config.toml
n_layer = 14
d_model = 640
n_head = 10
n_kv_head = 10
head_dim = 64
d_mlp = 1728
vocab_size = 8192
activation = "geglu"
norm = "rmsnorm"
norm_place = "pre"
norm_eps = 1e-05
positions = "rope"
rope_base = 10000.0
rope_fraction = 1.0
qk_norm = false
attn_scale = 0.125
bias = "none"
tie_embeddings = true
parallel_block = false
init = "normal"
init_std_qkv = 0.0153
init_std_o = 0.0
init_std_up = 0.0153
init_std_down = 0.0
optimizer = "muon_variant"
lr = 0.00937
lr_mult_qkv = 0.7
lr_mult_down = 1.5
beta1 = 0.95
lr_head = 0.0048
grad_clip = 1.0
warmup_steps = 200
schedule = "wsd"
decay_fraction = 0.575
decay_shape = "linear"
final_lr_fraction = 0.0
batch_tokens = 131072
seq_len = 1024
doc_mask = true
train_tokens = 902600000
steps = 6887
dataset = "wikipedia_en"
MLP neurons of a small language model. Each row is named by its layer, matrix (down: output weights) and neuron, and shows model dimensions 160-287. Each number is 500 + 25 x the weight over its row's rms, rounded and kept within 0 to 999. Numbers have three digits each. A neuron's up and down rows have the sign that makes its largest values positive.
Before each neuron's rows, "fires before" lists the tokens most often just after its 100 highest values on Wikipedia text that the model never trained on.

fires before: "\n", "ly"
L7.down1222:531506512505515451543505514478536531474464527489491467484509542511440477522481499477553506490468540525498504526514489515509496499444459501544486486522521499528486528538515452476503511532502513531499534463503516494455497509511493486518513471505485487498525460469490469497475493502476490483491509536516513492512518508520478492527489549481479504507535513503438479491505488465494523495474

fires before: "\n", ".", ",", " and", " of", " ("
L9.down1297:539542538488525500510496497513516514497478447487515476446508511501506501522532497516454528460516495519489533495500524493503504490472499498520499504582516545490516479493510461467519472521506495484490495505505493490487484548484515515511487568402518475503497520486508486509484463501526551538527529527524476504515523504517543514530522500525511463501498485514492511478483498508565485442467

fires before: "\n", " "
L7.down1708:549493506504473506511510512524501473509471440542535489488552501539513503493514460513484531492502475501480506493523515536488527491441502523465506507466454532463463528504489487543532462452491504514505509511491492499509534491494502512521475532480504480503513520523520575490491502466528517516527482521455503510510461453508524487470518499534503505514492474499521555528499505521472467448496

fires before: "\n", "-"
L7.down618:497442540471515515514458474476438540482519454522488485405506511505443505503506504510546470441498515474482506506494535474510489513469433498521513497496519473532504490541521461509489511483513532484541508522526465510532546517512492482523527547500479489490481510422511499529489479511488481500480492495468510524480525521509499495489523515478461486503519486472507477497474477511500507500464

fires before: " of", ".", ",", "s"
L9.down474:523518486481482475477517480516449533519512494503499481491486489518500532498521496473472507481498493525466504494478491492525503502539529489524490480508528567505495475506492478527498491480489494523550449496484520538482461511478497471523474443515509551528463563506468462538475464503466556519508463481474492494512513495417555541490476514459530521505509506521466478494484493519502567513505

fires before: ",", " of", " he", " season"
L9.down126:495510487476507498474491493532513467480512481464500507492479539508487508509504501500510481487538475501449480498496492455493451532521522524551504507505505532488523550471491483494555526506526510541487528524519484477494500487509492501539537460524491494469484512492523474472519493514519489531497525507471502500523502497511485487492510502508452528528513512507483500499514475497483467476516

fires before: "|", "\n", " "
L3.down1517:467500474462498491475518511512512489489484485531479462508447513511523497522534509490493544529546547470500503496512478523465473524510481505504514541492507489470503457493467463474464473468526456486458550452492495478470468506508527500481535503500546517449529535506480493538532492496500504509490506468490482511519481505517478494493484543500520476526492522521493461498474522497500520493498

fires before: "0", "5", "6", "1", "7", "8"
L3.down1690:492472501447469520494546532491498463489495503479473482455495471506497563472502511520522554490532464470521482474522535524483525473541473516511518436517522522480515534518499529514512507456534499503487506518455525499499484528497501527522463447519489493503504495498496478470507489497519539523536505501505476472454510487488510496500484515522511473486526471501520467495484482550506492524481

fires before: "0", "1", "2"
L7.down206:480500505497495499526503505512506513521492471504511464480495490486441445517506520517480511460486492506498498516538488510490463451471501509476508508445515540480487505533435489502474467489464445501537501542534510485475484500514470528545538519512513508512489491456496476498471498493492494538519549475490538477490545528524499519502439472496487523517498512498446555504533502484457496487517

fires before: "-", "\n", "|"
L7.down1693:545481505487506471501522459480516491458540547484499501526474535546511534482494544509466493482456508543517504488491494505521451488526512483505516502502488495487532542459479508494518465478488521492473475497493521499524496559510492477484454496499485493502481479466479519488534559535496512463493502486534474500499442521535515512521499508499513518519524490501494474518483533526513498477513

fires before: "==", "===", "-", "In", "The", "On"
L7.down507:491501464479491503510484469529530497482442553461516541524522445471492526543470474482534467456462477491481519505538488523464494500495468477465505513497506481535472523531510485464503468494510495495491477521474452524472516495504490455501505480477516495472493542510497487509470509507477473513490528468454498491523507506519508460552490478499479482501476481497507497468488509513503488436517

fires before: "\n", "de"
L3.down36:498459549529500530548489507464513482501509446448491503521488491515534513482476471505499500484436468500497505493517502489518529485521518473519504515503470504470491490479489506496498473467481524468498527481526529496462538495488443496499459484510463500484438482506423482496560486488526497492515476513495486472472535529491476511494494515464478479527527495471496509529465479500517474516530

fires before: "\n"
L7.down1241:518495501497488471490514556537516499516480506519514527518473507495491512444539516436479506472491535478512445499479484466520507479496525516511490502471497482561481482492462481510517472442499522535533541486508481494513499536487446437505538487484493497493551498501483489514455505473456445478500487517477555494545507536462491529504470520456490476528538454510449489516496506575489521515510

fires before: "\n", "-"
L3.down1280:492449509503517469519483475500523463515480507485536483475463521485491447494489485518467553486529537499487467505528536477468512510481541544515508466489503481509498522499504445492505510519464465530479481551531537462474505526523510519517500530508466516501514478475520455498515511509471490459477479480526469506504536510486481480488446517518519552493549497514452516517439494513504455493504

fires before: " |", " to", " in", "s", " of"
L3.down461:494515497508495489490474510495506520509481506501523484490493473459530514474493492511513501531491559510536528522516470493469484451523521445546519472521516474517519520499497509518496498476483525486493513480508510496518478493493497493537453508521480543488504467537474524497498465499495537486484482511478547487553525498459479514503538523471512499508505543498510504453478503514475551499539

fires before: ",", ".", " in", " of", " as", " "
L7.down1260:505577454489512468471492516486447515519521520469487494446505488512484450469531507476501505489477557479447481474532472511491475495486517502528489501478504523518546513515479525495528481470539501473498507483499522489464485473466486476477459444474523524519481503471452471519508484532514503486491506492512490518538475495472505529521542518501489497527513482504453472487528455535502486454518

fires before: " |", " ", "4", "7", "0"
L9.down65:516456447498469486474516503531465473541519529480524519443494490484485510493492530475544498506508504494504499483450555482461546519468493501505516478492535555528504552461491503496518465511537496538516489513488482491508517513549527498502463518502467487555519489545456548482549478549513547477536523493521507547489520489498497517492477532523500449476481482460484508511516509498545502468504

fires before: "0", "1", "3", "2", "4", "6"
L7.down1172:513513501484525503529462523517456494555492509534505499514478490515485507482534533461523452545492477481495487478489493539501487492537498548507533517460463542502468478501473516512501486510511470424493541519468479489517525472490509516487509521505516520476517463507504495424451509529499467516509479441459494499479466488467482489487486484550477470475488544507483520499523510490496476456557

fires before: " ", " of"
L7.down987:504502449493510523530501488515498518496543509515479533512500524481531509484510489478468516491470496490507507479505500492505506480482487521497501505517535550519514491495500517546483512484517455476499504519524506472511489506489498542523472476510493479492484479516533482463500462504531493438462517477497485519503458490499528513510509504449482505485489546541472470492488454494526510462530

fires before: "s", "t", ".", "Note", "\n"
L9.down730:546514517508515474547517507523523500488473472498491544506513488476485513512510491498527536513500523467529512508484502531502510459499512503528494455525467478476531455498521534530511498495505488520512482523522461489465467515510562461482497552542533493471482502508539536499559509579497493498500515525496474505482538506530491457506506498496475487533499543476512521528452491507521476514517

fires before: "-", "|", "\n"
L9.down665:450512480469544542532533470495510489538501500506471451558461471503534562496531527525488495528498486533500511472457482540504507503499529441517479478507462507489501557534507495458555485540507459533474496506480492475471541501508443531518483504522559551502546486480551468501526555519527464474500484504489520500543496518479491515505506500550492502498549520487489488491516513488506496481502

fires before: " |", "\n", ".", "–"
L9.down1544:493484508495545515535511480501518545501482465516506501494514489500538522466542508535527504437563520467510505479492476551506504501467521486478473542484459539495476471509478493465541470512484452517471452529505471483487488509480530475506547507520491459506456505489479517504560497512492542495496539499493515524509502480546449470482520528504532461514503506496500510490531534468468502488502

fires before: "\n"
L7.down726:509498531499539497516490540497475527457497484499501514463503526472422495504513558533533473505454471501489518517507480516535503482488515472485488470483505528516512479545501502486496492497498496479521514482504530500505478518504482509515494504527518505467488464482514519534506492463487474512494484507496476515520528503543492450481544492504571508492509516472506490542517457505470553503465

fires before: " of", "s", ",", ".", " in", " for"
L9.down1391:455488550520479541467537537441490491495514511558486514493535521500513498522539498523548537478532542506517506484511508467507448490506512490478522529525537499498474547477486513514496524520486477503481515503543551535459498520503523464440511497493469533505499515449525507509490520516484468520497498523512499510508513551479506515531506459451499504509467502501489515458472480538509496479509

fires before: "9", "0", "2", "8", "1", "6"
L3.down1271:489508520467562511514504483519493543492489484529508509498487506559466488503508521491552482521524522505521517540509449492521498483477489477441526516503484506480516416458479487544484493485510474493484504528493489479509485509531495482492479531518558497477499485497489497493519477486476470511536536480481501489469512503520525479483495478513530507488504484531472479464524527487525494504507

fires before: ".", ",", " of", " and", " in", "tors"
L9.down1028:502485508500497541509520496514491496514520536502511482487491488472520499494504528465535491502487507516506510526515516498467475500510514473536478445487532476507498485494493438514472496500454468522526466507492507462491513489525527485497511525542525501496511544460473490478487518483515501478466494496504468504481502496497496553503493466490496534480521482520533465484442490523449497452487

fires before: "==", "===", "The", "-", "A", "In"
L3.down989:492512475469462482508490510539526494466450485515505515536501501472518514516507525492475448449491459539509482540543515463497500449477459523514477475500511496533490508519518505466514517491540522522496512508531503516542486516448446497456501456461509497455509564509513531504472460526556459488523507466504507503474497473508501496503498487507527505489463538538492546481430549528485521466510

fires before: " ", "\n", " Team", " Pld"
L3.down1212:527473479561511501526475487512487470502523511470499443461496538512474567488481480554505519479529496471505500477495521481492510511451496464478467507542490472503534533501499474487475522480522536510468508523487490530540488534502521535543520536506471495533463466476486487488512558474469501488459492517547511486476507510515495507534465515489498530547471506496490431484484493466515519511469

fires before: " |", ")", ";", "\n", ":", "6"
L9.down1302:509497471512512515513494514520505497475506474496512543509492495507555480497462510498516492531522506475499526459513500492524505499511492533548455507488499526494488462535492466523522507499508436554527476496530479541572509501484527478487458487505537503482504500511506514489471504500455510496490500537500509506514522503555494499548555564517509477465505480528446568495542519530511506475490

fires before: "1", "9", "8", " in", ".", " "
L9.down441:503538457509507491556462549509547509496519491527466474506513503483492468515509511478550516512516434527478513496517461502545507497478446488484457506513488470478522541487468503522541517501483501510480550517499532552484496535504521500474508518505520529515467540481514534520502458497491461496516482541499464483540474533468494473521518478504523525511495471442478515516514505504483531496466

fires before: " ", "1", ",", "s"
L9.down752:505495500497487546524475505464502485504506491506513491556518483496494527469511460497512535500557496507528503549486531501498525517475542517480510496467489511449484510511513548487478504468479520507493521495496481497522525480457478449512505482492494492519439467460508543483504515486523485477514504505503502531468525496488498475500490515473483500496541442467493448507501541459490492453474

fires before: ".", " of", ",", " the", "s"
L9.down264:517488518533501533518483509501475564453526517529500498548494514502499505528528513473523513487465509528505504517487482492434525458518462509512537524486510514457476482495490496474505531505473506465545500489484502498458506467548524465456482509516481499505500497504527506488459481500480518477467520507477471522544502495525459493484490499510543499527487480514522472480485478513526443488543

fires before: "\n", ":", "---|---|---|---|"
L3.down252:491466449506478443486542452493503523503470505529503450515499484510525558490517514513536473511510496508506521439514496526503540503511482516498513525515578512439521526515502522467504507493492515444498512471446505498526472502486489478514493533522494476499488535489474513533517491521474491518528507487543475537493507509523488497543528505490515494538485515535489495479482521494465505506551

fires before: "\n", "-"
L7.down526:483495451512465481476558485528483525490530488473491461524494529442514527495548489490487514487471488494493490511502467533539521471513510473516521518505517534505486540477501509525478459536493478505468535499506497509490482543482446496473482473505510547500535490491489466511550518501500472515514518481506468489496466516499471543521490542506499508506525520517470477506429524514565490534504

fires before: ",", "==", ".", " ==", " of", " and"
L9.down589:491482509482497493474510429492488512500490518489518466451497452513501497476509505519495501453462508514526542525515492517517498501482560504518533498456491539515505526515517534481502487466462492468531521488505479492532436513505485513519482482498467491507511542527490506500509475481505545504533528506523505545522518526524523538489492511513467520477489489458498532486513485553503522499474

fires before: " as", " to", " for", " ", ","
L9.down0:502499539481530510513497508502531451488493521484528480465500508522511532528488514514475532512467503515474496480494463548545515472465500515523507495519507491517507503513476469478529494479488490486522491490538521441479509518513502492496484497471520507522539506473502524478483495509487527501491537506474484532537483503562500499465546468498481522487484448494483494501499492517508501513516

fires before: " ", " |", "cock", "8"
L7.down1164:481502534524501472482495499468429487504470515504517495470521497519503537514515549462506505463446551490484524502499462481511475517483503507456526503490508509500490486499496475466476474425557490486508513495519489522496497517514546546456492532467478444562571486488526540513490482478502506521495537464545459502511474470496532483479455519479488495481491520487509485451554510507530504454528

fires before: ".", " in", " "
L9.down10:479460477467470494469528484523516496506541528474501502428482491495508547473495490535513475445499469484521452470509489496495487486526498478516503487466543530480524499478461502492473501530507490518544492511569509511484462532495517487515480497503506492498539506440473480482522500521511529503510469494491469464523505477517481487524510479489505518515509497491489522479484494465471480505501